Weights of a small GPT-style language model, trained from scratch on English Wikipedia.
Size: width 384, 6 heads of 64, 34.6M parameters.
MLP neurons of a small language model. Each row is named by its layer, matrix (down: output weights) and neuron, and shows model dimensions 256-383. Each number is 128 + 32 x the weight over its row's rms, rounded and kept within 0 to 255. Numbers have three digits each.
A block is one neuron, or neurons of one layer that tend to fire together. After each block is what it responds to, as a language model described it from the Wikipedia text at the highest values.

L6.down66:113148138122108098128139096078131151150087185122056165127139107097151169047135094153066129111125140131143173102134163104104098135144091177145163121181127144153133122159080098142088132149140136034130105143079151116077133141097043132127144100101189106115135089176093161167142111124117149076101129125137110221098154169168117093135170094131141146138133126131164164058105139150130058132108
L6.down428:159087074093185160166124075108100148151066137104055117172100125132139154154117136156139097143092150166118103082091132111129117135097168121102158117147108129173099153090149130116106135137098128162134093107155150133162198154154147178110112140169107128098057171143144057098156109131068120103183123144194116146140185107152139094184122088138179112160176138162119158181133097069110120158122
L6.down668:172120146142111166115135178098118115121151104126175155115128147174126133135147171161071149109129081087121144160185134111144117075142157183118158117107113125078100138131099135103181151164089122139108164189156116116184086135197119137138109156166123120123118116167110175085162136159075099131120150158090149082217090157108177146085138155145210040089131139156109134090166134123140206137125
L6.down868:178180127105176101119164185128114159133053139087123139166089113137142103158080125133098160184140141121126134155142137128132147180130139061142163140141169179072146086171064124133105080094149113134110068103129171089113158121124064136078118196182095201076159082153162209073161142147122133170187150143109094137098113110146096163084134108080130107129178118182110135087106075132191117179151
Short word-piece tokens in the middle of a multi-piece word, often rare words or foreign names, e.g. equil-ib-rium, Ven-eg-as, com-mer-ce.

L4.down23:115057153110140109165095118162128169125165094088115132146103189067164140107150148114116059074069107140160079163151128161126066115127166143133167186118074182081157128094117127077192117099086121189127135125153102131142130130138168137147177171180150114141136160076146144100099158166136143110165088152172116108118132148118104156162126136064109180091217144068112088182072102110105154125170
L4.down62:170096130152136169097179120155103082114107138149146095095135087180071114126158201152139136162100081174153124142162044161151165136110159159114105141141129156110169134147140120114110091164126148133078103112161124140117112141091099114166132113146123129157163152137115099089104083156139101158128133172139120153141124093189099130103129096125153189154126128194061142104112126089136118157135
L4.down822:118158027143143108109140099125145139129116128173105161104146164174074091169108141138150153209141129120128103149177096161147080151135145062156122159116120124119117193124118109149161104105124133151126133143130122153147138142138175132082137132099059146053128094076115172147094077120157131099115124197125117184176123124190115139161108090096107143111114091096066126087167099141086211129117
L4.down889:193095108197217127109187122143145098126097109139180115081126159129137154114056185134156188127126076147129124127145082112120147157138111198134123147132093145137154144111150112167113122154121100116097146098113123116049105045182139090155079117157139142136169146139134075164155166180116069112133129135126150149066138149204177113111144124091139173111123172125156103090131106151150132123162
L4.down1027:165070133168134064132226079156126166148094119170107133159120196203143087097104133107109150175153097147130136111160164160100112104186202101092103136197058110104140102108134095037104120192146108123116128141115070134179139095104081107127098134167139105094168071112097156111154143093129126126160085119137136109150161167144134160132119176127141136100129131085152103045058153162083092110097
L4.down1190:088091125112081139175128130149119094130106106082154084212135139106118176114130173101158117153150204134148173039115133185057110171140129055121146100108131091120117150101166154106128131194119133107120152119136100161127168042122187144098095109116100159105097123171113080142122155080127098125107143155187145097123140115126148162190066199111136090126140061138170094136177118178082100112134
L4.down1196:102142143144199089123178136093174164089187151158108087170161117165163136091133109136150116130089169166119135127173113136093172126097115193184099161108119169128113133113107122147150115134147067152127128110122145146075107081135124090161106094100139147143152130094117142124085089164140155130146129100087107127130164182123120073112114102076097063167151151194089133082121092147142113159116
L4.down1415:140124153150179103109144119075167091103080148185092124056144081138170150108169104094158155061138219166079124155132149109158149178126127161071161081117214122152183067137092143138143094123182115147135122074098079135132142174180128132106109117110133179151129153128157141138105145106129091096146110137151133163096114154170125082094157155148133157123146108135035109058076130189125111104128
Word pieces continuing words whose first piece looks like a short function word, e.g. a|est|hetic, he|ar, or|ph|aned; also particles after verbs (came under, gone on).

L4.down12:103170121143116160080133112177122071089170113119135125119068102075122063212159121133193180161093168135165132128157091130121118046107146101089125137145126106137144062121140107085214138078173140119115104117150173154093136128129130119108118164083099192183118155164125191076047123157122176130156166127142128122068169134145141112072180204138104139107152110131093144156131162169068133144102
L4.down119:130168127128118106177127113107138139046155059110181083150086113138155177132160138155216144095155165088094119129132110112124170127125143068131191161069089100115127127127151139077146127091105115091114128134163112134166113122125123185132067106171053144128041148108121100207092149135090113133182154139088142113098066158133100116149132172113153108150144099110121096185058182148160102138113
L4.down175:169108153086122085154067100123117119108160103135113103085107174109136080137151149112116131104058098123072116159105126149147135166126176098163158090133109073118164123147112173104185115083122125164121210152111086175154149085164139156179136100145088113127131136139164117122119112189085163130139126144085104155061155123118163190071118136138105167181173079154139138160196134135118161098124
L4.down596:136124144125145147149146089108144180150156205071110139149137109118129171126102101122064115108094146167102169119131175098101073102169137159118114090155199145159143129170107121126134143138119133043101116160122053075143127141064178119102114140117125069112162075131131185157144152131142079155163146095094114111136134190128077165163130151067188084091163158107105125113108156179156088143085
L4.down1109:148156071088122148170078099113136118081113059121142074132136089131123108129094140105201187153138076145113179165147172158131143102123148127188118116098134172185134127149081136137082122111131078141104143156120151149149146108157128095081137119084087096061126109114045127141107061097164108064167165107136110124098136119136106117079098145111129094123149154131164101153106126114124167156110
L4.down1120:164070124125075155161156109097121152157147118126102119084109128142070156161142158166142178096090138143144128135132149176127152168125110097132104189134086097172179118088186142133141118111087129137191126150181123136116091057155210157172130069107050152108129111155157140164118116215124124165166169099117146074153107132155139128075123152130161134139170138155106099151104160092145170133198
L4.down1175:137104156117175071168118128100122197137129112128078119088091130084061104150185099112139102097152142122124144134091186179163117122130086114122178133160087128135155131179139160108175120175099116101177091140109135142115111138137112056163130138115082111124147126098102087131076144151123123158138168131165152136080140194143161137135157113120112070100154106095117116146187133123174146105160
L4.down1515:130136152099106103121136094125125147135166163102111097107137090109112103148140118111148142117117099138089122076131129092159185136097126127144132132144130102138179122134135152183099139141087048160131143101178170118093141082134085198103094161073185193124134137142104142152095165141088171139133138122094140150137116138125094086139141085123166145153143144151100179144111148142143122181133
Short opening word pieces (one or two letters) of a word split after a hyphen, open parenthesis, quote or prefix, e.g. scene-st(ealer), (f)ire, dis-ch(arge).

L9.down54:186158110121153129135092103111092090152135104120143157128076122165141069149152061093137096150127043164133137166106150151180124134112145160080107196140079153111090139120153078143165168065141164124110114164147143174163093144151178162161116075158108117182176149178132207099084174143114079060114145125129130127133082188117119133145087138134106129116097168085096056162160068129102154140135
L9.down542:124178103154164195091173105081134130116069120122134116145138137028141152145086104107175112107059049158154134175124163089129114109061103098120138207155134045164085101116139155127119145169120121155139114120102098132121160121099100180088121088143112082137148109130255156082094118154094150119134124113097191204164120173084137097101124117143132152101135184093173121132122106181108111101195
Word-internal pieces, often r-syllables like for, or, er, re, as in for·age, en·for·ce, sc·or·eless; also table pipes and heading words.

L4.down157:125108153151100104108206155177184159102136168065083118108155147123082143092086139146128154103077129119090115104086104082080186098139092159132078193164125136112108138082144167086110129080162162111105100133143056081161104171135164120107132150136099126071071173186160122163092131127123161098113067173154172152130159119102118156103125165163138138102138136116118155182166101110122223110126
L4.down228:128157125112129111133098157126109162096132133138074124105126164115094151112114175155146093040174145100112114102169116159139113080162045108085132129115117176056145133124098169133065129134135148090074120136104145127116146150145138157204163134114145142133125139157172119176118191057107164139112163112079181128111052103168121104191095094104147121132149168142170083135138140142170109105140
L4.down247:137054187150090088124160145117153195066149066122159108138082087155053141120130134069095092142104168143123108143112095064154198152118126092115066143112128102082159161107165162100174165140096147123167130162143129170158145130170125159171123178161072121128147127161130032120108086139125123175089082144169115081126129076136104140112073162178112173158169193131090134137172189152131098166168
L4.down564:062087100147150094092132140092132215121115128128177131115176137126156157131073114131102122148107108163095150174144111077171120155117137151096143106111190130081118185171162099140066125099149112138113103097140116145103117130070138113192149166150131144151147158123087146095204090114105098182068118121106156139112105147139118099134147147140127146135158172108134154081085150100120156130137
L4.down637:113134139086143152143165131137148122079146073089182096100165116066154107104130142106104187093185137108118144076161159140171095173125086067170162138092113117160091151091172117153135163107145096121139068154111169157070112102085141166110070088186067121122138096137111164151085131170147117161131114140103125146130131155110074115115154187150158132144097175121167143146179118183116179132184
L4.down774:083161108126153085113067144096165138110099108147137155150127058089098161128115121108076099137123143151085166093128140075062142113068112101144095134191138161128165182141200139137161122112145101129116132072084168101115162128154124114146157169122148069149157093122108131150079150095130101068168107123088063181130076120108091111125101113111078163152122155144106086109125120091158076136143
L4.down1079:143152169086069090135123144124085095150175147146096102153159086136154107127173154150073120113162148085134121105138145140099069114120121136130146122089151131165169152161162141159105093122131095120153170114140177124106116089185175202127156129126100177176152156177180151097152121155095146127155104105141158148102043117085104069089086111122127130164103109145180150156113092096127105147074
L4.down1186:123114087139137149129105126132085168104135115159129131089135152129203098107184145136170101112150129138079125140089128072136095145090135145167124170159190150105166129093137151166180100106121194153117094100092179133080147187080149121158140088114085108094161178129168140147160129175152176144091127083093084176119162154149146086094125149111062156184185134145108172100138143107096125142118
Short subword pieces, often single consonants like s, k, z, b, sitting inside proper names or rare words, as in Bur-k-ina, Gott-l-ieb, Gir-s-u, Ju-k-ebox.

L9.down173:163111095200114117156127145104101142173151123117099089116133164145158149134109149124150156142148125085111115118109125157148132129159138077104136114141144097121173081125101171143081122083133125119102137163140098213126187123127102115143098151129160179107184109099149169135147118136099124130103134161094138149160094161115087134108080145149106162136150177154137082185111097094167133118211
L9.down1489:173111129095141124117091169167117133155080094142079091119121144098122044053145147129137102078143120177157126108166142195131182104198131089113108132153080127098118124151181165135191079108118130139140164149155141136148084121078147105042069123096115084074122148156129122136132118158123133191113143160147147145159119104122132155127105160154108212194098146108067107217145143109127112148128
Short subword pieces inside longer words or names, often a few letters after the start, e.g. unpr-ed-ictable, aerodyn-am-ic, Mac-L-averty.

L6.down172:116128168152169103117110151091162154084113132097110119168142064112099128147071144139143137086142141106148110096136154105108079184147163168076118149061173157114051104165147120152090172091107111033149056092103108148135184108159112099149149133173128161144141086147136104099104193107182148112159101139125118065098084102116124145117125152136104111156136160198153100164172105118120121092131
L6.down720:104110142084126141081135150102185072123183137072130109075189145155146145139184121063113155115155138147109162136149118126076137144178149115185180134118137122213138072102090151120092111094163131155083157158169123128160134099081172164126143064168136130084140178149138074110112106102111130128118137146123082139133076131205124141082078121096074141144102161141113169076161109127114144136179
L6.down948:113078185095154125111211077133155153154102074092162142136095066154076144139123111152128126145100090188026117125084120154155158108088129085147152127116070165161123109144183159123174152108092121156098146092151175103141158097094098164126098162169110091111143117161116147151143121172087138097100087121027133042123111154130156086120164129111167166081154109108068162137118122104117135124114
L6.down1062:141142161115114188146116132176166140124126138158110099123113086146126139077112117196134103144129091108054130153093063139129129109143172145126116103120145115166109145205154109098148118139121131171088108160121153102148146123081117150072100161138143091117113127126180150152117082144169126105143117158094092189106133209104166136151150117159118084147080089158110146149189094041098116090171
Second subword piece of a word split after a one- or two-letter start, mostly in names, e.g. E-y-ed, A-w-akening, as-yn-chronously; also dots in e.g., a.k.a.